Weights of a small GPT-style language model, trained from scratch on English Wikipedia.
Architecture: LayerNorm before each block, learned positions, biases, tied embeddings.
Training: a variant of Muon for these matrices, 445M tokens, 6877 steps.
MLP neurons of a small language model. Each row is named by its layer, matrix (down: output weights) and neuron, and shows model dimensions 298-393. Each number is 500 + 40 x the weight over its row's rms, rounded and kept within 0 to 999. Numbers have three digits each.
A block is one neuron, or neurons of one layer that tend to fire together. After each block is what it responds to, as a language model described it from the Wikipedia text at the highest values.

L6.down94:532500407546452527488534512487566530519424507526485525485559542455491501460446456467472472470555496504525520490500487445530499427511519505527519430559533502544541543449473529473496590490456464548518523487495533528523491444463552542453457564525507479496535511473432475540550517557515449518
L6.down290:497442491554412535445483512479507505531558487559547449510550399486515529457539513466508596528461513549510550522489501481390514479473510551513516540471487428512525528476506425521491476443470508459537517471544471442484524510505500488631489534457445534523530524458556388439512439459549492464
L6.down391:504481414503445481520544482429423548493541484472494559454502440558499494524419527476427475475485506564468470454431466547484488472472499498442528493480533525523469455507452462486523518481513555490509455529560515573493538455490555521422427511496430475496439475451478437465425502465477488450
L6.down622:555548482480433515522503541499526470423490511505489453486581411490424538552477521447522482473484523527530471494508463473495496423365537580482527477539483517534491486493485467436503516558455527548492420491487505514463533451522480507551477450484476491520502497527472514442499524522448498487
L6.down1738:483492494456469436520448503528547521514482463448564503459525470511511463588518554506494466537524496477509521472551558487418481492459508559540486485516557524503550492456580568518497510576538486501512541488543469492523484526498464422472536472491543526521519528580462490504520550518533495565
L6.down1869:506558464471524471485556576490496529463403475440498476464600448439506463537452451437497513575521483491509517469430532481459485454483482473430535512455509507536523517509416541468489515519553503483460500455514469543545494460447581453522427585492492562524468513494539490435497443502458511537
L6.down1991:520540510456450501451511479518505491528522482521501523532468545480497447546485517448466452455491481461521544476452411541507501470467504486497504495491519494561524461511507511486415551465506502596512484437522459470535461435435522415613459494425509470491484487464524481514483545462541526559
L6.down2188:421503486541522484537501546538518473527530537490429485495443488526465485522385458460515458530461567504517545464485558518526567502508467467457523533548513557452532551497503479507537505503496476506507495455507455478544517464461468474444486572464454500554525521506456461468443527437484452482
Range end digits. Final digits of the second number in a dash-linked range, such as year spans 1997–2001 and 1938–39, scores like 4-1, and chemical-formula chains.

L3.down927:479498487509557463536501491431524498452486499495482510517467493466510468482526514488500490545549552433482571514464539590566512502410498477466504479531471526462469422523446477524578521453499542457500533533498509474505512453512541539469547572557503515522501474525483494604482438533530546526
Mid-word "i" pieces. Word-internal subword pieces, mostly "i" or "ic", inside names and words in tables and lists, such as Helsink-i, M-i-hambo, ped-ic-el, and ITA country codes.

L3.down498:514566512427549558456505489509510566577475553540523537555555502492518465491499488479516417542479602570569529496498500518527514484473527374517492467473398515574547494541544462555474474462477509552506564554554420491526513522546473471504525461470459438481448506502510508482507478494535437538
Boilerplate data-table tokens. Predictable tokens inside formulaic statistical Wikipedia text such as census, election and climate tables: living alone, U.S., Native American, === headings, Mean daily.

L9.down140:427489460458400486449498602453464458482540407506515477488461504485480491508531526446500573497523562490469461491507540549562504500526538540518540553486623549601509467521518511495484458581524467512520495541500491549453477509539493474450502526488471472514460511481470539523477442461538471419
L9.down190:474480486425546538511535464500522540482476463497488537635526550541482549507498523527461480492530509530479521513508551561490479456516518494487545514482443513508412488538507502540422521515450471459494554416486496478443506462470400495460514469442471531568512552446506474513453514471491480502
L9.down373:502498413549481572506540430527467498564488453478480414536492536540492446441576492484486463476451497443492517444481478479503546537464483530502530447504444536511586469528524557515466517490572433432527516571474442502459432492476523530570460508526554500523464505448552477465512491492499527476
L9.down456:501526479459483453417470486551484552541432504491436562563586526513434456550455484551498510554484558462502492540485501573510536449467542546539453518489540426566485480533498591454484507494446510460508535483545463590505502538466496489491499439475512467431496495506494482512533563463501549525
L9.down899:482422519526495530529514582561520492502518544544480517454489530505522423506481462463550507582523536520470565547581474497517507502600476456563531516540561539532488467506506512534447477495480454509472542521477555560539482445466477450473501511477508514517582456478516524391483503550593467549
L9.down1310:535504466468502432576408489476446540448491529497514512546478476457496606491520509482470578481465457476498520468485525477462447538488504527465577492493451513502482501516553501437488519519494469527479522585506570453545428494548481458521526485401499540475460529492493460459518453508529469559
L9.down1492:480576519467548510451494484552486506454524493477466502520463559490499489516384516510540529481492474570548450543486508461550484442546504498467414560490496501512460430440473521517494431506516473474511543489437520518480554460525433516541471510513440499499505579543422470521426522490512512555
L9.down1857:472523511459456548499415439473509487465459427446414522492486577589530515543453525516498490503491504606518477475498585524510501497472495509576542529541492483609460413512517478547498488504466520529540467540623516466510476525528494525454538481483598502465532599410477459486462439470549498510
Year-final digits. The last piece of a four-digit year, such as the final digit or the "s" in 1970s, the 4 in 2004, or a range dash as in 307–308.

L9.down357:573553488502445402520572427479518483511414496531493434524531487432544502455454465501531517531542485544541508517522488514461575603436436538534519470575541503487533585499459458578488534552533486470540508515437518586513450470448483445523501542472504553491483458506483477550469493518551567518
L9.down378:467419522487517461501522519542614523487524521551575537551423542430579517575468556482498497510477495498515517517422532440500516456547534505493487486452519518540499442516531516510444513465553537467481550552422491462583533477470475538508532470506496522583528462533479501572498553480468493497
L9.down625:432521524476492507522544448488529463480523531472494503450496462519418388531444519556477449490489518478466542524523514535427414513499497452545555525513516503460480499519493466479480445500502531492563448486514474529519495442545533492491496500494506501465484480479461407506466452527442496459
L9.down1149:518475475464565508552527548477481513432559503521514503516549446468438534446495439515479527484581573498494485454515527500482435483586485489476501502425454475510445488518504556440501497497485567429510479503495485463446510534497468431533519501501488555540467526528556542528454447503525515541
L9.down1461:525462517527520505483481543496496527490526496602514461530509522477499519416441489505484451490485456510515499558435480487479535525578521508517499518585513576488535498558470495503539405428458451481512487516465482504476430547471539447457489556496495541536456469496560532483492484520456451457
L9.down1469:473468577550469535497445498499481474506463496471485519472541482559546480531544528498558451437517504514494525486405542495468479541438506494490419447479488443473567530494507456510540488515539539498444503459523612501494436528486544439581478465483572525506533547465513495475539456505478478518
L9.down1926:442566521480526501583534499465443448438488479496507458485500484508561442450469542464458447492469536430586420524450530514500574577464434505497484484490529533470475547523563463471501449448483526503511464530545497505424521502499523502468540556517540477504501537486546567548526492537471554475
L9.down2123:535533490545570557534528508454501499424502553461515431571455556529543536498559443510530488534465456505548492530483510495518469496577545452430523496458501497489472522510559461377515507533525490449493529533527492450482521479522533499489534435494496506542534462538495505494484488493454442478
Second piece of split words. The second subword piece of a word split right after a short opening fragment, usually "a"/"A", as in a|uxiliary, A|fricell, a|stronauts; also leading digits of numbers in tables and scores.

L3.down268:499459447467529431473476505467465516572504518470480480498496437445514479458542469412463529504482448443461431517593460461574458432485458538529544490466552525560482530598499581439513444460569490435463485462438558472525464521516509489545591477429431533499543446452519469508493489496530459516
Hyphenated compound fragments. Hyphens and word pieces inside hyphenated or slash-joined codes and compounds, e.g. dash-separated number lists, "U-boat", "10-seat", "SECO/VECO".

L9.down175:538550555500463465527520491571497504513512530534492538424448479404534513560412520480535468419429513521574492512476492485520480509545427566469556473480507568570535530530481446440505519559438455414564496505524513511513515476517451509476542524430435460532533482491476478535543649464486420476
L9.down424:516549486519502495512468514530510488586490488563503453490481519575513454443534534470512528538459548553554555479466449501521469551489531535611499511514542534496559513500464481545484466516552492454529502564484489518535511427484504524503437495523477487505474497454520510515517386414540538538
L9.down528:491478386503539431531498529467531504556475460548427476466544414488532538562519416466480490443507512499568495420470435555564429529579419551462510565457550479600506511441415530505497485526455499435461535519413449503455451519517505479537547496505446483521519500502502488487498513439523483556
L9.down644:506559475448504485504518466521507453496474466508588557568477514449453474432521461510492493531432465448504484467502436592503538535507551473485512521484507522490515547421463445454476457447568538499458510568443571579512587417436492502513512536419555437479545485428485528535487492510552539567
L9.down992:484474488511491521462487550534464512542485556534463490493494522539436466464425485529541545479486521582505489436512442562571535458445508429464516524485478492487543498516488521501521405503519439507571535610550484485428513528492452498472542481505530538536478532481402484471538455502481453477
L9.down1448:493513634525530514531602478462492503507519525449518532517506443522501523562538503517516507525465464576568469493503441477524526454478468478476546466578520488504497465508403474452453450478483484551533505532513515479498567495505556498444474527569455555502478523387542474474541481497488501521
L9.down1788:508503418500530499529542571478472457424491478598498562496479528572507474503512491393419508517535542559465510432539532502530510559560453506513443506558540486439502559533517547553445480514576468432448479543462428482500510535508504448478523485535546515452518446501484474468510500525463508529
L9.down2025:553519524515447475524507451522522565499561583508491483555519493538526521526553495424467441467487528555464433555533539390537527472434512428508504527497455462451566468488483529507517444462552546484543470508504504578452512504442488435397449529480502508502483528472489555440531557501514507459
Location hierarchy endings. Country, state or city names closing a comma-separated place chain like Town, Region, Country, as in "Surrey, England", "Chiba, Japan", "Florida, United States"; weaker on the commas themselves.

L6.down340:448534496536452508481567517535501459498516484483518501449515483527477571527482528529506554500413494508457475495560490478513465590498518506566493559375493406525542543583566525539524443479481487444473517476486458486500512432442548467511494425470545553505446478469460486502528495517527603494
L6.down702:458515499570498508551471545489535483554475397483528530496415461575525522544501483556527512583460482480429400583474485493453568516506388560509509526538455520514434526512478519531495548497449515478541425497471500490506512455538483440515554553531478501544471543480497452448485497487441518546
L6.down997:484534549516503531501513462445520499534548485519523539512527426540526537570469480459492502442462512605480546524433535505451435551513516432475489585533529531505521509511506495526579542498509584556543464432463457490470540510475472532545627514534474436546518483555413526493537484487484549515
L6.down1417:455522479489510521513471482491493473522498447494444481509536495540434513543465543555477420513438515522516539497522527490479535533478590594451466500443490444504469565587501485532452476527503444488519493544489497526523438486522545515514535574551526511446413532522532441504525457479481500483
L6.down1701:429506437569549487450493500480464464530465449533512496439400544478486561465503497556479519535510520442491512492500508429497512511528483466527490541552503515509492415498522544542534449479495564471470500485547523513473494525565451504535492453537451521576518458459574503403476491491490457598
L6.down1762:499564486477538505526493497513507491496518513457551505591533534558504459494556501486511525453521484528489552574419503519488463549497415573487519528470560487473521478526500480507506523509540444505477521525518432495461448487434558513486443493548491487500467444541433515405523513491500541490
L6.down1825:532468459587504470523505475468559558510482470572512508496499490555529507477506457511400501495514509463448495593523441449462573564587480450532461506489466549510551518535490499486512457487481501509472536423452541447529433490458522518495466519456505470495488482507531485460486498458479473513
L6.down2023:485448523522464495454490542485546533452540523466488486442505430522412524529424506495451485528553502489536523488498483467503568583541457537514462545531476569461522481442505452495470471479504486493577475500486431510480467543549401491507511481504588482436445558457487484472489542509495545494
Fixed-phrase name continuations. Tokens that complete or extend a familiar multi-word name, often World, National or United phrases in sports tables and biographies, e.g. World's, Championships |, United Kingdom; also census-template words such as "size was".

L6.down14:458531452505492487558439490437472500531560514478475399552493479474460540521529516498453450484498520473458516536458466536495519505417474458526568448403496485493501510516474467504512502430439465469467546522473543501501552492515508505558510588478543487490480465503481499470548510492520491511
L6.down15:497422526512474450505454455520459424470467510541460594524463466538567485496479499562549510472537494503559484462514400483497512489438500484542491528496424529462534531471504505532493485504588455581487503553441584449488492506506476515506443562449535457459543515491558512496506521516423498518
L6.down898:503443481485459560554495528506510453536502537544521577576449502466565478493485487498511491540508419485540541452523512519450601518539480464457502511457514504520528453487495479521496545502501539474444541475442473502486500491507499474549429495471483509499530494480542509464483491558514488501
L6.down1112:535457441512547478469544494518514478508437431551470547522487533486462469525511493437438507522533519573502517515508480514549544493578560531517588488460386420438456586489502528507452533421494539478517528560515447484517501471506540470492534518446547469553500500508509493491454512459522526440
L6.down1632:538561491483501505502506468476520481437498450453544510469518526533501498483549488511447446461477458528445512460502465465511473425527525525526465491514441453571561506527566542482510458510514501540570411530424413551446536507445523501453510524551529572483542506480519558484508519475491558561
L6.down1682:474524600448512432482523516464441502488495490525503468519471528432514551443486460574543477478474496442583472548552466474521516496489436488587525535454537542498565408505529508539478550476440460525496448551538523518492499512472438450496519520488497559529510525552494552511515525524468541514
L6.down1916:478478518539477493503498495552565565533463592510470574482490552527472468474482565461552534503469502527538540521507459534502497475491505462507539513503479507476459548455521573499513473499472514492510444471594473524527543521546510531470501472539452495535476508491519471450504483471405476451
L6.down2207:475448540522555463531473483479561393531480480535556511522531470518522483504509552450505506521485481443518485467494488510497402556461453478536481527459511509497512511517472519460514540523529479486527558575485485507515516500498507547493561483479488490494484530519496522490472498492422504426
Mid-word continuation pieces. Word pieces right after a short first fragment such as a, an, pro or ast, completing words like aimed, angry, anchor, athletes, prostitute and astronauts.